config = dict(
    num_hidden_layers=12,
    num_attention_heads=12,
    intermediate_size=512,
    init_std_o=0.0,
    lr_mult_o=1.5,
    warmup_steps=200,
    decay_fraction=0.925,
    decay_shape='exp',
)
MLP neurons of a small language model. Each row is named by its layer, matrix (gate and up: input weights; down: output weights) and neuron, and shows model dimensions 80-175. Each number is 128 + 32 x the weight over its row's rms, rounded and kept within 0 to 255. A neuron's up and down rows have the sign that makes its largest values positive.
After each neuron's rows, "fires in" lists the words (lower case) most often at its 100 highest values on Wikipedia text that the model never trained on.

L3.gate292 [135 137 158 152 245  94  94 129 115 110 150 145 150 170 132 175 112 119 129 117 124  80 161  72  59 172 153 164 120 170 123  73  95 133 114 112 113 148 116 122 149 134  67 140 158 167 154 105 115 120 139 123 113 142 148  58 140 131 110 124 153 122 156 106 188 100 121 148 174 114  99 138 148  80 155 134 161 167 186 119  78 145 130 100 179 140 164  48 102 112 127 140 141  90 121 158]
L3.up292 [107 151 146  97 149 125 121  96 113  46 154 144  80 112  41 163 140  82 121 112 138 138 154  96 140 134  86 168 110  50 112 152 134 125  84 143 144 142  88 119  98 206  99  95 145 111 141 183 161 106 133 157 154 109 161 151 158 139 154 159 108 177 178 128 173 168 100 202 167 108 154 129 196 120 124 190 134  87  97 125 194 119 110 163 172 137 139 145  81 151 129 135 156 145 142 109]
L3.down292 [111  97 169 168 149 124 158 172 122 192 108 153 213 133 120 129 155 142 140 127 169 155  91 119 120 113 167  85 124 118 175 101  91  34 161 130  73 121 103  79 145 136  92 136 149 109 108 152 136  85 146 142 102 119 115 109  95 161  95 136 115 117 124 190  90 150 159 112 145 116 141 145 137 117 170 102 139 126 108 160 114 120 139  64 177 142  93 102 109 115  81  76 125 145 111  88]
fires in: "announced", "forces", "soldiers", "younger", "texas", "former"

L4.gate168 [127 101  68 114 118 135  96  85 147 108 156 143 166  82 134 148 126 185 107 124 133 119  98 141 191 124  94  59 153 125  81 138 137 139  96 133 214 102 114 107 147 132 130  96 157 165 135 130 137 116 152 151 162 137 127 110 135 102 160  68  95 177 140 103 142 125 153 120 153 132 172 107 148 128 155 128 104 143  97 105 123 133  74 123 148 155 187 138 146 167  87 219 147 139 160  81]
L4.up168 [162 148  78  91 142 142 144  82 160 118  98 143 148  88 136 119 182 165  75 174 186 131 106 160 143 126 135  59 168 137  27 162 122  99 163 168 128 116 102  99 114 139 148 176  77  82 167 121 141 113 145 131 137 117 148 140 131 148 106 122 115 125 106 132  97 126 179 133 172 134 181 178 141 111 173 122 117 138 130 123 104 190 110 187 160 146 179 126 122  98 137  69 159 167 122 152]
L4.down168 [115 179 173 144 157 133 135  76 183 101 166 151 167  68 130 134  88 108 118 101 143 148 128 131 127 200 109 143 148 100 113 169 127 132 164 142 140 191 101  92 117 133 166 133 129 106 205 181  98 152 156  87 133 143 117  75 109 155  67 134 128 168  70 145 138 148 111 106  79 107 165 129  73 139 172  77  73 133 148 163 176 104 156  84 131 149 118 152  98 100 133  65 176 134 161  65]
fires in: "he", "she", "former", "player", "research"

L7.gate457 [126 106 139 149  89 153 188 106 187 167 134 114 106  77 152 135 140 142 181 140 107 120 128 131 103  93 118 132 205 121 119  85 168 135 160 131 152 183 164  57 123 158  82 188 131  90 136 176  80 163 137 132 115 158 133 113 128 125  71 103 145 108 172  78 138 135 192 120 127  98 101 103 158  66 129 130  90 101 111 146 184 125 175 115 155 101 176 172  92 109  39 115 123 127 166 116]
L7.up457 [136 116 183  93  94 127  82  85 159 110 110 155  66 114 105 103 143 143 149 152 148 102 122 161 148 162 135 100 128 124 120 113 118 105 101 159 177 135 149 134 137 171 144 117 107 121 153 154 115  84 132 148 147 169 156 113 113 109  59 117 153 166 111 140 151 150 231 126  90 109 128 142 119 112 182 126  73 115 134 119 155 136 161 125  77 179 101 177 138 108  85  98  90 170 100 129]
L7.down457 [ 73 116 122 157 106 109 154  87 140 139  93 149 165  93  89 124 196 112 189 131 140 149 137 128 179 126 131 125 141 169 132 128 100 171 132  96 121 206 144 107 115 205  65 124 110 121 140 141 110 128 154  94 149 136 124 149 156 102 157  84 185 100  97 137 164 133 143 125 142 147 112 121 110  80 122 109 103  92 132 107 123 101  80 143 117  75 106 142  83  91  54  91 142 176 137  71]
fires in: "he", "second"

L3.gate262 [135 157  63 165 101 134 203 128 141 144 114 130 130 110 130 130 137 108  80 126 140  97 144 120 120 129  90 158 169 187 162 227 133 100 176 143 106 144 107 184 165  61 171  85  70 105 154 103 138  93 103  51 100 135 102 197 110 126  85 132 134 146 114 125 140 112 121 158 138 149 150 173 122 113 197  94 129 158 176 101 162 137 151 118 149  70 156  90 145 145 118 145 120 164 156 145]
L3.up262 [109 164  77 149 152 126 161 123 163  48 159  92 102 107 109 135 127 157 153 152 144  76  93 148 103 119  94 158 116 116 108  96 128 111 112 109 143 124 184 110 156  76  57 142 102 133 203 165 149 175 142 137 147 138 160 173 104 113  94  91 134 196 122  91 176 143 147 163  83 127 153 122 180 134  91 108 105 124  94 163 127 134 122 133 140 158  99  84 166  93 162 127 138  64 116  97]
L3.down262 [117  92 145 179 192 127 182 199 195 127  99 165 123 137 101 138 147 114 210 120 118 123 139 127 147 142 116 100 125 137 127 117  86 129 104  91 155  68 129 147 110 114 122 183 145  98 176 100 140  95 109 156 166 122 162  96  64 137 108 141 152  88 148 126 138 172 178 193 115 129 115  88 104 119 155  97 139 145  85 154 125 201  86 115 171  99 100 116 145 138 128 168 108 141 146 154]
fires in: "however", "japanese", "japan", "human", "digital", "indigenous"

L5.gate72 [182 123 127 108 151 119  95  83  90 124 116 183 172 138 137 105 149 153 101 132  86  58 111 130 140 176 112 146 129 141 106 147 163 125 145 128 139 106 160  87 112 144 155 177 101 134 180  67 120 139 148 131  98 142 196 102 172  94 148 162 133 146 179 128 134 159 157 154 114 178 146  89 124 147  84 124 152  80 178 116 191 120 100 157 212 137  81  91  98 169  98  80 146 121 167  78]
L5.up72 [ 87 101 122 145 156 119  84 164 135 157 148 117 110 142 107 106 187 107 107 125  91 120 131  99 143 167 132 134 142  57 138 151  96  90 142 138 111 104 102 103 144 130 203 151 131 157 157 152  77 116 128 145 114 114 133 185 118  98 152  73 112 234  99 116 168 136  89 160 201 132 145 161  79 130  74 100 109  95 179 135 137 164 157 145  82 165  95 183 111 139 116 142 124 172 142 130]
L5.down72 [156 126 169 133 118 117 161 133 132 133 113 162 182 133 147 151  92 140 127  99 152 139 108  89 190 119 135 141 172 144 145 125 106 122  91 159  72 104 119 241 118 146 112 102 155 117  59  38 150  94 151 109 109 126 191  91 134  73 157 134 112  65 112 160 117 147 129 103 133 180 102 137 163 164 125 167 161 162 105 131 125 106 127 140 129  88 104  52 111  94 146 132  97 128  48 116]
fires in: "television", "top", "typically", "type", "types", "sapric"

L8.gate429 [ 37 186 117 128 162 122 117 145 107 126 141 149  77 202 110 121 138 163 122 167 128 139 124  59 184 123 137 136  88 136  78 162 156 104 126 117 152 186 155  82  77 131 152 146 126 154 144 131 146 147 128 120 146 155 119 187  72 102 106  80  65 134 157 111  83 152  67 146 120 151 146 158 120  94 114 146 166 212 150 139 130 105  93 163 131 150 138 129 107 165 127 149 116 136 116 133]
L8.up429 [101 128 131  83 166 108 137 152  72 119 197  87 116 120 153 132 167 112 121 147 130  72  90 195  80 129 118  80 193 115 118 136 139  86 156 136  57 111 170  76  74  92 142 168 141 150 111 139 137 163 159 123 114 113 150 205 129  90  89 180 125 111 150 112 138 140 144 133  86  74 132 151 122 155  53 141 138 138 166  81 107 145 128  95  72  98  93 126 114 174 144 106 113 114 200  62]
L8.down429 [ 80 117 159 138 167 112 167 133 106 105  98 102 117  65 149 126 132 124 204 119 159 128 101 173  93 103 154  98 187 148 123 137 171 177  99 170 111  88 149  93  87 122 102 143  50 158 142 122  97 160  82 131 133 101 142 154  96 127 121  59 143  75 136 106 121 121 139 116 150 153 108 150 180  63 116 182 139 115 143 121 145 117  88 155 123 190 107 117 113 125 146 134 151 104 116  94]
fires in: "can", "to", "not", "will", "would", "must"

L5.gate406 [ 91 127 128 189 155  98 155 123 132 136  88 113  88 117 173 189 202 202  86  80 117  99 163 155 128 135 103 111 161 185  70 121 148 143 118  82  94 155  94 117 151 142  91 116  57 167  86 101 154 114 143 122  75 109 130 117  88 135 174 110 172  48 130  37 122 156 136 169 100  81  79 181 124 124 149 135 135 140  89 124 118 131 118 118  97  81 156 170 108 101 115 138 108 105 147 113]
L5.up406 [132 112  91 137 141 132 103 122 155 128 127 179 138 137 149  98 126 161  91 133 167  74 138 116 139 125 122 130 125 220  79 129 127 116 216 184 122 150 115 176 177  72  97 110 123 121  88 135  84 141 120 125  95 114 156 117 181 186 102 144 137  58 112  83 116 110 199  68 152 146  82 149  96  90 119 115 115 127  88 135 150 178  29 120 129 108 124 132  93 120 144 110  84 124 140 131]
L5.down406 [156  85 136  58  94 141 141 135 121 118 179 161 186 130 190  89 124 118 143 164 132 112 124 159 130 144 141  95 156 119 169 133 128  99 167  73 150 169 133 162 134 167 172 164 117 137 144 165 112 154 109 114 168 129  85  80 171 162 185 109 149 145 177 127 125  98 138  91 147 160 124 112 123 146 159 127 113 108 128 159 168 107  82 115 113 166 148 147 180 120 127 191 157 119  83 142]
fires in: "during", "following", "before"

L5.gate203 [176 141  85 110 154 135 182 176 127 166  81 131 123 115 164 108 113 139 130 150 121 102  98 130 118 143  95 138 131 172 147 176 139 129 136 112 154 174 118  73 166 125  97 128 126 147 115  60 140 128  94  79  76 169 158 129 161  98 150 144 126 102 144  94 165 141 148 129 100  86 119 143  96  98 156 118 161 137 145 130 116  99 137 134 110 157 131  80 133 152 134 151 183 168 161 208]
L5.up203 [179 103 100 122 130  85  68  77 132  97 106 108  73 135  78 142 145 154 142 137 140  67 101 124 148 141 134 225 175 114 110 124 199 116 155  75 169 123 141  94  91 149 156 167 158  92 112 107 125  98  84 146 123 150 142 107 148 118 117  99  95 137  86 109  93 151 172  40 178 160 183 121  82 145 105 116 120  75 145 101 166 100 142 114 113 140  55 122 201 120 173 108 141 108 117 107]
L5.down203 [153  79 151  92 148 118  81 167 150 107  90 152 164  74 139 137 128 180  87 166 168 140 147 132 144 132 109 143 100  96 156  82 130  86 143 141  88 170 130 128 129 123  96 160 151 166 125 166 170 126 140 124 141 117 108 150 165 104  81 162  58 103  89 111 128  74 110 146 150 151 155 135  85 205 134 139 123 139 201 164 113 139 147 115 116 110  93 163  88 125 145 140 131 130  75 104]
fires in: "as", "still", "initially", "now", "often"

L7.gate380 [111 151 157 128  70  98 109 126 141 123 198 154  98 102 111  74 135 137 124 138  66 119 195 169  98 144 181  74  73 114 118 137  81 136 207 105 175 137  55 145  91 114 121 148 126 159  69 102 119  97  96 123 103  99  97 160 140  91 181 130  75 125  96 114 208 151 142 115 149  89 145 124 114 131 164 113 226 129 122 140 169 181 117 165 131 100 166 209  89  79 117 142 146 156 131 111]
L7.up380 [ 54 137 118 118 185 162  90 171 168 141 147 128 132 161 136 108  96 183 151 194 131 107 105  72 113 162  97 123 148  93 135  97 111 214 132 134 140 127 124 132 111  59 126 155 118 112 122 170 160  60 121 153  48 124 174 149 128 116  80  83  94 153 107 107 136 180 130 102 135  97 120 168  77 118 120 108  73 112 139 134 136 135  99 116  82 127 176  77 174 164 103 212 185 143 104 173]
L7.down380 [ 81 156 121 124 109 170 101 171 176 153  91 138 144 162 105 144 168  64  82 130 128 176  93 117  97 141 127  95 168 107 120 135 160 173 139 128  65 113 150 162 174 137 163 144 129 134 184 131  69 100  76  94 112 145 124 119  72  66 151 147 177  67 132 128 130  95 141 155  83 163 173 129 185 138  62 114 142 103 141 109 110  92  99 170 108 121  63 118 145 187 151  81 114 136 108 134]
fires in: "on", "served", "service", "services"

L4.gate101 [142 104 121 122 172 189 202 197 157 181 123 122 155 119 132 146 104 140  82 129 196 144 150 122 169 154  80 150  98 155 165 130 174 157  13 167 125  79 140 149 155 151  97  87 108 126 145 149 102 108 110 125 112 185 110 131 136  74 136 140 111 158 140 124 109 191 110 130 153 164 101 166  87 115 162 143 203  80 148 131 132 129 139  69 161 157 162 113 112 152  76 145 109 148  87 149]
L4.up101 [148 105 150  58 107 145  85 101 153  76 135 128 157  90 162 174 139  96 109 181 145 126 157 163  84 106 168 152 120 104  97  98  87 108 146 117  88 136 163  90 151 112 149 120 135  93 126 138  88 109 133 170 178 115 155 133 161 178  83  99 123 137 131  96 118 147 160 161 114 133 176 130 181 126 161 131 143 136 123 106  42 180 120 181  97 165  63 184 142  85 156 116 175 121 153 172]
L4.down101 [100 153 107 154 177 165 144 135 101  98  93 135 154 140 104  88  90 165 156 127 159  96  64  67 137 143 137  89 141 134  49 123 164 169  43 155 131 112 164 137 120 117 143 148  86 144 134 115 115 149 145  86  62 122 112 126  71  76 133 161 118 147 154  65 112 105 133 103 150 123  99 158 133 157 113 177 167 136 126 106 150  89 122  53 132 102 113 110 146 157 139 136  90 150 137 117]
fires in: "university", "city", "county", "tusk", "school"

L8.gate380 [169 115 156 156 134  76 123  94 110 121 119 192 109 158 142 182 148 176  93  86 130  50 184 129 124  58 144 172 131 102  80 123  93 197 137 150 104 112 132  97 153 124 135  43 100 179 117 108 110  96 147 121 122 180  77 141 149 137 149 176 157 119 153  69 108 155 181 117  72  94 141 152  90 121 147 160 143 123 113 155 161 118  88 119 104 120 136  71 134 100 160  97 143  66 110 126]
L8.up380 [136 178 134 104 169 165 132 120 146 172 184 112 174 165 116 104 145 137 131 119 169  86 137 102  84  98 114 190 112 169 179 117  61 110  98 172 123 146 122 142 107 121 113  79 136 160 134 117 124 121 151  82 108 115 169 176 111  92 186 144 196 152 154 161 144 126 116 178 145 107 124 121 129 132 145 151 133 154 186 132 170 131  84 132  84 113 145 121 114 144  92  80 133 134 118 168]
L8.down380 [195 136  98 112 127 123 121 146 116  67 140 119  82 131 186 163  78 112 105 125 100  48 101 113 149  83 112 154 164 148 153 137 134 140  99 140 172  58 183  94 159  50 148 180 116 108 129 156 165 123 128 132 150 113 121 129 117  93 115 114 113 116 122  81 121  76 119 121 134 171 105 178 145  93 142 100  94 107  97 139 102 174 149 134 191  75 153 142 173  96 165 143  69 126 134 131]
fires in: "as", "made", "built", "until"

L3.gate263 [134 106 145 139 152 148 104 154 135 188 164 117 127 118 150 127 135 158 143 130  76  87 161 128 120 145  95 126 143 153 119 146 139  92 141 141 142 130 142 162 100 179 149 188 110  93 106 127 117  97  98  94 128 163  67 125 167 135  88 122 170 121 132 130 150 150 151 119  93 104  67 121  75 148 131 114  97 146  94 207 120 128 135 155 175 127 143 121 140 155  90 151 101  99 110 148]
L3.up263 [121 155 141 147 102 169 188  79 118 174 149 152 136 117 142 105 161 196 109  70 120 158 171 131 189 134 121 120 154 125 130  59 133  81 116 148 138 134 110 108 105 177 145 138  92 105  94  76 127  86  92 150 117 126  85  88 137 111 161 157 111 122  86 101 171 140 105 164 136 146  70 134 145 130 111 125 151 135 139 172 149 190 130 124 187 169 140  75 163 109  79 149 142 167 103 118]
L3.down263 [138 147 146 104 124  65 170 126 117 168 132 153 180 130 127 140 122 188  95 162 159 126 139  95 118  77 150 138 153  95  90 123 129  97 121  91 144  98 103 126 128 131  89 135 140 199  81 147 112 140 108 125 138 125 120 134 124  80  80 141 119  71 118 139 131  75 136 111 160 103 136  95  73 104 162 120  66 113 116 113 101 106  69  90 132 109 154 133 188  72 181 118 159 141 166 154]
fires in: "for", "won", "ohio", "total", "goals", "democratic"

L3.gate355 [165 110 110 112 128  94  86 172 144 102 116  97 155  72 160  85 118 123 113 162 153 175 103 104 126 118 134 150 112 142 151 137 144 177 172 199 221 152 144 102 163 132 164 126 113 113 131 152 100  55 167  91 179 138 160 136 108 118 156 121  61 102 137 180 137 118  75 153 100 138 148 150 117  70 126 137 141 150 119 141 140  88 112 106 102  71 138  96 128  96  93 120  93 157 136  77]
L3.up355 [ 88 149 132 113 103 161  93 132 104  89 107  93 129 178 110 141 141  80 165 142 175 215  84  90  83 177 106  70 118 153 116 102 177  54 156  96 125 142 142 125 114 102 107 153 148  66 104 140 196  96 112 209 162 137 104 141  58 163  90 116  71 119 137 111  82  76 167 184 118  93  66 171 105 103 124 162 129 129 122 128 114  44 173 160 141 100  73 149 122  91 123 139 154 109 141  66]
L3.down355 [ 92 163 135 147  93  88 130 177 151 104 183  80 135 106 122  91 105 155 156 177  99 104  81 122 230 148  92  70 102 117 104 116 121 171 113 222 144 136 160  87  95 124 187 120 175 118 128  91 177  71  75  99 189 129 111 132 123 110 144 151 140 144 146 109 126 110 138 115 152  80 156 138  93 110 129  81  82  93  91 114 178 117 118 133  96 112 164  78  97 101 158 121 133  71 152  90]
fires in: "best", "river", "ross", "loss", "location"

L8.gate398 [ 67  94 184 122 130 107 167 184 109 133  85 142 176  90 129 161 130 106  84 161 187 127  98 116 122 116  50 194 107 113 113 141 178 157  95  61  66 161 153 123 115 118  98 137 130 122 101 103 120  99 101 130 142 138 139 146  96 114 196 106 143 147 149  65  79 107 115 161 123 125 103 138 162 113 131 161 116  88  85 111 194  76 163 121 108 111 136 113  73 193 182 204  93  87  93 133]
L8.up398 [115 162 135  72 145 173  80 127 122  73 111 169 128  80 112 192 132 101 145 136 142 159 107 161  91 182 144 123 138 163 142 118 131 158  61 119 111 104 123 129 105 103  90 214 143 141 155 162 154 116 123 152 141 147 172 146  84 128 164  67 191 109 150 177 103 127  84 129  78 147 156 166 123 106 122 199 109 141 101 129 190 144 138 155 144  97 112 132 145 173 130 136 100 108 165 131]
L8.down398 [178 124 116 140 109 109 127  77 101  96 101  91  79 119 192  39 107 107 190 169 136  71 149 136 120 120 123 135 130 168 125  95  97  79 137 110 148  26 141  64 118 140 127 135 153 142 133 152 146 207 100 155  93 158 107 161  98 125 117 168  46 178 169 153 146 122 150 156  91 117  88 143  63 158 148 136 169 138 154 137 153  53 126 179  63 149 176 123 111  98  98 124 176 103 134 121]
fires in: "but", "which", "not", "and", "that", "next"

L3.gate260 [ 72 101 167 145 159 129 127 129 215 150 100 119 154 185  94  99 161 146  74 167 140  79 118 107 149 146  78 102  85 182  95 180 130 181 186 132 168 150 166 190  91 173 159 116 132  66 143  88 197 139 115 167  55 144 136 171 149 160 130  92  97 119 133 106 129 186 155 133  41 139 110 129  89 132 172 190 125 137 141 164 183 160 139 113 109 113 121 155 139 111 121 156 128 117 146 109]
L3.up260 [163 150 159 101 117  98 113 106 160 140  82 151 128 165 144 165 123 144 192 155 129  98 183 113 104 164  80 178 119 111  62 133 128 184 104  86 161  94 125 166  86 141 118  88 191 103 127 109  61 115 109 166  83 100 111  82 139  83 134 110 195 144  99  80 160 147 147 106 139 120 148  99 141 135 104 173  89 144  83 178 126  94  93 136 116 121 102 164  98 100 136 132 196 158  49 102]
L3.down260 [ 88 198 142 147 122 113 158 127 197 149  83 117 171  89  99  66 129 128 114 148  87  95 130 101 138 137 154 103 128 126 154 113 123 167 144  60 203  62 136 156 101  66 152 111 140 162  80  78 128 144 108 148  51 135 155 129 144  98 142  97  98 177  87 108 147 130  89 156 124 151 217 164 139 158 143  81 196 115  90 108 180  95  78 112 187 142 164 134 144 145 121 125 151 162  66 117]
fires in: "on", "jon", "along"

L8.gate246 [ 78 136 129  54 124 161  95  70  89 185 159 104  74 137  96 142 194 149 126 149 152 146 193  82 115 104  60  88 176 156 182 107 162 164 112  95 158  98 158  91 107 146 109 186 135 126 133  91 107 126 153 105 123 137 110 179 111 108 166 114 171  93  80  79 151  74  74 143 118 107 114 172  79 106 175 161 130 127 165  99  93 127 113 169 132 117 152 149 162 165  83 162 123 178 136  90]
L8.up246 [127 119 155 193 121 175  96 158  89 136 129 110 122  76 162 135 108 187  74 201 133 100 161 118 114  80 162 170 154 117 148 131  97 170 168 170 131 179 158 114  64 147 130  87  66  95 166 138  82 142 155 199 163 106 121 114 165 122 155 109 125 107 115  46 136 129 141 117 130 129  83 186 171 131 156  70  78 156 111 142  71  78 129 129 103 133 106 121 125 161 140 144 151  84  96 110]
L8.down246 [128 154  93 123 131 105 105 138 161  98 103 179  97 124  96 106 112 129 114  98 163 158 135 158 172 168  98 121 168  92 116 150 170  50 121  78  98 139  74 160 145 110 138 144 195 136 101 132 107 130 164  85 131  99 109 150 127 188 113 137 125 143 143 131 107 125 193 147  73 162 138 139  84 180 124 134 187 118  99  68 154 156 107 168 115 128 108 167 167  83 119 164  65 208 171 107]
fires in: "to", "of", "the", "following"

L4.gate208 [106 126 131 124 148  82 153 146 125  89  97 130 164 101 123 118 143 139 111 131 124  90  58 185  81 130 143 120 187  85 130 176  87 106 164 170 142 154 168 165 125 183 122  98  90 117 114  59 119 152 105  97 147 136 122  91  67  98  68 197 127 130 159 101 129 154 170 124 115  88  90 123 114  95 160 113  81 170 101  50 145 170  72 172 127 161 139 108 101 102 131  86 150 192 111 147]
L4.up208 [140 185  57 131 160 160  75  89 127 139 141  99 105  58 107 139 114 103  72 104 116 173  75 134  96 195 175 179 142 110  91 138 122  59 117 102 170 201 163 167 112 166 137 143  57 149 125 103 114  76 136 168  95 124 167 131  90 101 125 113 130 114 135 141 150 128 136 142 152 168 147 126 165 155 148 129 103  63 135 107 144 104 134 131 186 143 128  86 171 152 112 144 124  93  92 164]
L4.down208 [105 108 139 137 155 148 110 124  88 117 165 157 135  61 193 197 134 125 128  87 138 162 133 171  87 162 138 126 150  98  90 111  82 130 192 152  87 117 155 159 140 140 119 155 156 125 140 128 148 132 126 104  82 132 110 175  90 159 129 165  92 175 117 138 114 108 155 150 150 138  99 194  86 163 132 150 108 117  98 145 179  98  71 161 117 167  99 130  79 176 158 104 113 118  52 167]
fires in: "world", "stadium", "street", "air", "replaced", "civil"